config.yaml
num_attention_heads: 8
num_key_value_heads: 1
norm_eps: 1e-05
attn_scale: 0.125
tie_word_embeddings: true
parallel_block: true
init: "uniform"
optimizer: "adamw"
lr_head: 0.00664
warmup_steps: 531
schedule: "wsd"
decay_fraction: 0.376
train_tokens: 733300000
max_steps: 5595
dataset: "wikipedia_en"
MLP neurons of a small language model. Each row is named by its layer, matrix (up: input weights) and neuron, and shows model dimensions 341-511. Each number is 128 + 24 x the weight over its row's rms, rounded and kept within 0 to 255. Numbers have three digits each.
A block is one neuron, or neurons of one layer that tend to fire together. After each block is what it responds to, as a language model described it from the Wikipedia text at the highest values.

L8.up82:150126091102099140124156132143157126079158120149101155142096131172162161159122099142089123114142054131197146139101097120126082112138145119109088118111117152132142138129117146158144174133128118080172120102120130106163128153143137089179170138094138131111096116119141106134112116152112093100133147126135139151130092117089142133104131117156165154137118118094171118149092111103143107133096177113138122127117134093120102114133141110120144138107151150104157123127148113108153141129126157123179089149145102102131151122135
L8.up289:123117143131122140137118096124154131108156126184085115118112111165076155132109145123075127146141136146175156129106150139134154115084136085118105127132157173100136161097122116122160127125093114086101135136137143112151115118108176129141152111100141127123123144101126110143091094150120156118134135117108111125154159142116129135147119151129139112089069114095129089098149139094107118139119132152139145167137124121141148126144092139147136116130140136098133112101102108146136139151150144160141129123132128075109114118133
L8.up325:119142104104137135131160124131172148131112120163132120128135152161130136154112141156111080144127142136167125132151093109106140130103150163184132140143133138148141097147143110122119168141131153090139127082099125128132139147096124162156127115131173145152137121123077097134149052129105095101177145121117162176104149129102128157119120089100112122135134131140107163143144095135194123139108128149112112085099141132138133105109114139072148129137121102137175122147174136090155148124100152083140127101120095116147142125121
L8.up1017:145118137114093155100175097156127106124116114107110106138152118165121144193140128111104114132104162129164165114121105148102078117165153121146107114153113148086134106097117117134079136135111130120145105106120114117118161124123157158113130108124169120067146080170088134143155126131130121127139072121119121180154156146106135122123111142061144126132106092114157145155133143130146080132097122115094092105145103079145135125128117083147154124141132144137164099137154153108093137150150151161158140154108082140114131100123
L8.up1358:156107055089134142147091119109154119157181148132126098134132148158136134137126117095086103141182091098199157110092131121107131134108145129103093143136121158104134144120122118147171146150099098127123107093117116160136145108110143138135143123130146136109100112098110075157115145154088133106105110104139158191131094142124118105116136095092186122158140129121135159129150121148125116140118166120117129129114110097111130144123129141148104126119092127129160141096137132160146171154139164106153129087156118108068126108160
L8.up1474:124157124174150149125103109111130125116167131156086141077158135123102144139086137128109114122177148086166136103106097125098103108104153137132142119125133102126105168164150089175109163097128143117098138146118129148166132093113156112178108098148143159120120157138130134096135131097116136091128167085131144186108136130136162171111131093135094082169103131146103101139112165131183151130136150158143135119135104102142173151125145133121149141087153126123103176118133120133142079112151195127121113161106158134124127166135
L8.up1910:117117151125133149167127126130167133129205131191112162174114112148154096131130110128117074159136108144195144143089119109123075128101172105081040132124133180125098146099132120149126142126133111114114133122087140168123116142124144096134121151136117125135165101118166133163124138144139163128135109110131147133155143112136160123091121136134145127137126106149133154098135119105123152127124139137154147126112096146142153139107124057104119119086088120109167056140116150157136115156147139120145169151155122123085116171132
L8.up1972:153123136135094110132144103086148101130143131136122124148103162166128113160150153139121128142168121109141135151106147124125117131106145128126097129174132200067098095112092150147121123099156151128142090120096133143163151121109119126127147106121154172114142138131107118135082166170072110124114110118096122160131190122113115086152138149126165109141073150121118088106123114129106134121157151146159144106147111130120125137116136101091108143126131122148135109115140148166129145145130136111150078113133140125105189063159
Responds to: Plural count nouns. Plural nouns or plural suffix -s right after a number or quantifier such as two, three, several, e.g. two sons, three tries, boiler-s.

L4.up60:144142130131124131099109107130145116114165126152082144127089149192140116150121089142143102138135152118160173150162119102121116089162133148158089157124174151097122146136119121173108106159130115093125123131126146117138136131134160093106112176108141125118093128105140131141113116143140109145132107117111128118141166150146177115120083119083164156126071115155117137111133150126126144168103103125111095107113117067141124116158119114130124116148123158130088116135099140078154124133149137112165137199159104097114115106160
L4.up63:128103154140109108122165129123115159138154098139141141150110121137133152196106136171136107115138151132140139180138142149121117147092149085103146133100121212114116107114130123139130102090145148119146140210121147158175141093132109189148156114097157157113137124101086168099155111166130106124142122135140121122124157098127120111101148114105185107130140130148139069122133147096102086119112152146108133125131135148143110145121106109117142145095130141158182123109152165147154131134110108126159131125110137183135154135154
L4.up593:105152123121119095147153139140137130154100131118146162108123144166149123117091149136132106163085131097136158122172143123143116129133088149147083095137137097130160091107097133115166114155110149121138148102134107117184130115117129161130160124110134142104109108134110145144172115150158126156123122148073067173100151127161154146107086061105139155133115128119149123079140108122107112150154100134146079149120102127127149139105106104100159120141158152095106150143154142112126139142133129148141129142109133141119137109157
L4.up968:145122110126157131133199083124179077120128142116117126167137135129130126128104104098126102117116135124142133122123106095111136091132108136100135092140127127123159133129120118183124142120091124106168137155138168133105134132065186124138168095135179114129059133088133109116167074136138101113095136090115115163141149123127127105123077165076159149153118165137141115113150141147167118125106088123131099157116119068097115072137114095108118072153103139145119134155105119105123085127103146120127140115120104159162141098122
L4.up1342:146129141131096096149125157117145147084135145122128114142126078154092131128126110113123119166077125106090133142118182075106114121126111109104116131106125139097110120125103148131101171140131099124143126113126162142131169133146131086122130147133122171121124105106101121109146133157146156092143142125091097142127140146180198079120090105107104120153098156128096091130161161103115068126149134113118133119113113106093087120168130108132171085096130149116075121102165109113161118162135116145147136106133134124134120140114
L4.up1383:124126122155101112138174125086149092135118117134134136111130197140133100133139115096141129125063086146147139107157153104083089088152116129067139142152107113132129126138135127152138158142090111104180157132143163156104127088157136115161174165146168158081117105107106098128167112164169142106128118155101128135131134096109124128099089111119120162107096118097160132138117128120111106131152149104118113133155109114104148089153092083115114119187127137124113128139134148126176168146097144107136090115086112110136165130135
L4.up1631:161115123132105120128147114158157134076116139135151103091103134137143164115127098121149120123073099142103128109129093129180112104131110122106162114123176152120139125069123111108181088116108139112114109171148131139181095134110132124153142111148121128139141088100136139099118102142172100169141126113085152138099148103143123084101099121132139168147151160094119098109152152120123142140098118158106098164163136131147121132123145118082131098174138137144096167126116121152131086141117151117131132136153121121140134133160
L4.up1764:161142100157116143124163129103117105134154122163069118173125144226121106203160101140159103159127075174120112107134121117149137061157123143128078139158139179145163110124127146152120125121087108136114160133123192095148144133124142122163115105122128112143109144125119153102142094108152114122104155092133139173145134138133156122134135138101144113095142100091118104120107138137126113131119130130093127104137137127110172077112140105106154085135118122182086132108099101089103154177137143136143121096120112129121136118145
Responds to: Plural noun suffixes. Inflectional suffix tokens, mostly plural -s, attached to a noun split off as its own token, as in diplomat|s, government|s, vertebra|e, cell|ist.

L8.up137:117105144158100125099151164131106102139166133110148142154113124172136123134181133138134122151109112140135132135146178138134135088101133123107117081134152152131103117126151113124145137120120153112101092141118162081153147130131142133091144123151161107117143101159159108141106150142156118134099091148111153164148144127109118086132096085110138137162108108082145101152138136113104125184157135120152131117121109148088125144149119128131130122170090129146105124132161118151138091122180143149081161124063107119107127120137
L8.up300:119114108180184140112112075167158113112173164085162117134130152168127124105120169117130128163106087073102157124168086142095149144121151140151122145121154146115108097098132082107122090132109126116115105127122106122173151110099125115141131107122120138118096134088115156097159142114102124146109101126101162130119154134133138129140124163138139117067129116115153103145167158129144159118114118129170134134148130155151124145128087111147162093147154145126117127155159124155134144142126131140105105135130118154119114160117
L8.up666:135161122085140106147132115151137134090110130128126091096090130144150140125120115142118123128137120082181124110096120140128162137146157117117155132134161167120143108112126101146124127123146139087092150117098087152175100095123126168159139133109128131133114087126049119115142112105109093098150117073082161170147129086135113150104158164158106140111086140172140120142164135100166115156177135139161109162130150113141145144152097086136142099083119148099160140186106107100158101127160146148136138139128125163138125111136
L8.up1013:111094136159146132136132152150121093125157139141157136122083126123157148034082142106141160167123153086170121145149130121147083099095116135107101115091117141123121143168171131102120114132127131125129142162120127121099159184111095094101100113134139083120133142138125133144126101149165143147155156115098122137114119128152140115107129104146115134090130150134108121117127126103114149122155109117149164145158122130124103184115102132092117077155090132117130110158089206141118111124152145115127105172096118124121118130141
L8.up1024:119104158140102155104137110153106096124122148091124183147110111175148144121110142052081112167133161160144141142122156162134108117139126132100122116155163110128118103145111124122142143120084136134068100114121145116169157112118194098122144099112156121092105097110162135111136122157145160139097123098093106118151155121136120075122088129124114156149135127120152101125164134114115129175145136112166131157180108129173121147169105148084118094135127147088151171136158074102140158137165130138134089172094140081096158134121
L8.up1051:111131121171128128091118135138135092110139145123124134180114129149119152091130113148148129186111126145125192127111152172136160119123108111099114147156191148105095119096138093113148093129126117097147122106137171122123139135101104121158130126153112174128109139139136149132102135138132167160127118112158083103104117132149126148145114139144125102126124097101159111114144131114108141132090129122139114148126118172155125143115099118123167064125096173133147096129096134159140153138122086139080100165121109157126119179139
L8.up1054:140154123130102078095106086122197133092151146111122174105095123126148137088134126141129124110133131135110115103149137160159159182144096121092134124142110138176086119109141080140108085163131127093100135151132170133127148087116142147163146121133142149096149134133095143098123137115148094103108135115121175145194145105126115142151152139164138130113143107150125108142141118115159142125105088120104155122115115147119148099110131105111087111151085111131137145141091118129098133099129140104098106091118122141137138179144
L8.up1506:087149103136132119141163151140124130119143139106120131090113160131088168084117113164088086155133177126131170091145146165148120081118168097104093103107160137119074114142158119117092135143125140108086090120103128135155096127134157133180157125127132134122121115155134174099145137125145154125116077148105132098130156122106110144115102099126164151113117155115160095131158145101123127159140144141148134132170067124114106164145136100134157106147147158127146123116132112131145090155121087128137130161084083128105126145140
Responds to: Subsection heading closers. Mainly the closing === of level-3 Wikipedia subsection headings (=== Muntenia ===, ===Paris===); more weakly, closing parentheses after abbreviations or dates, as in (AITC), and qualifiers such as not or only.

L2.up771:085184126134114123147145148102121163102161125139150117148088121121128140115155105139116112145136135138113158106122112062153115078072091121084152113101134120098114100135174159130103118087125110114125101104149126104147153103104107141126180141104158119119119106115155143145125110154184113149116135101104102078127135147129131091167109136140121170166160160137122112142140119106136161158121114167134143120106109142107141146154101110099115107155139173139127125140126143144137127161135114139083146127112178187150145108110
Responds to: Wiki heading markers. Mostly the ==, ===, or ==== signs that open or close Wikipedia section headings, such as ===Early career===; more weakly, activity verbs and nouns after "to" or "took" (take part, go, skiing).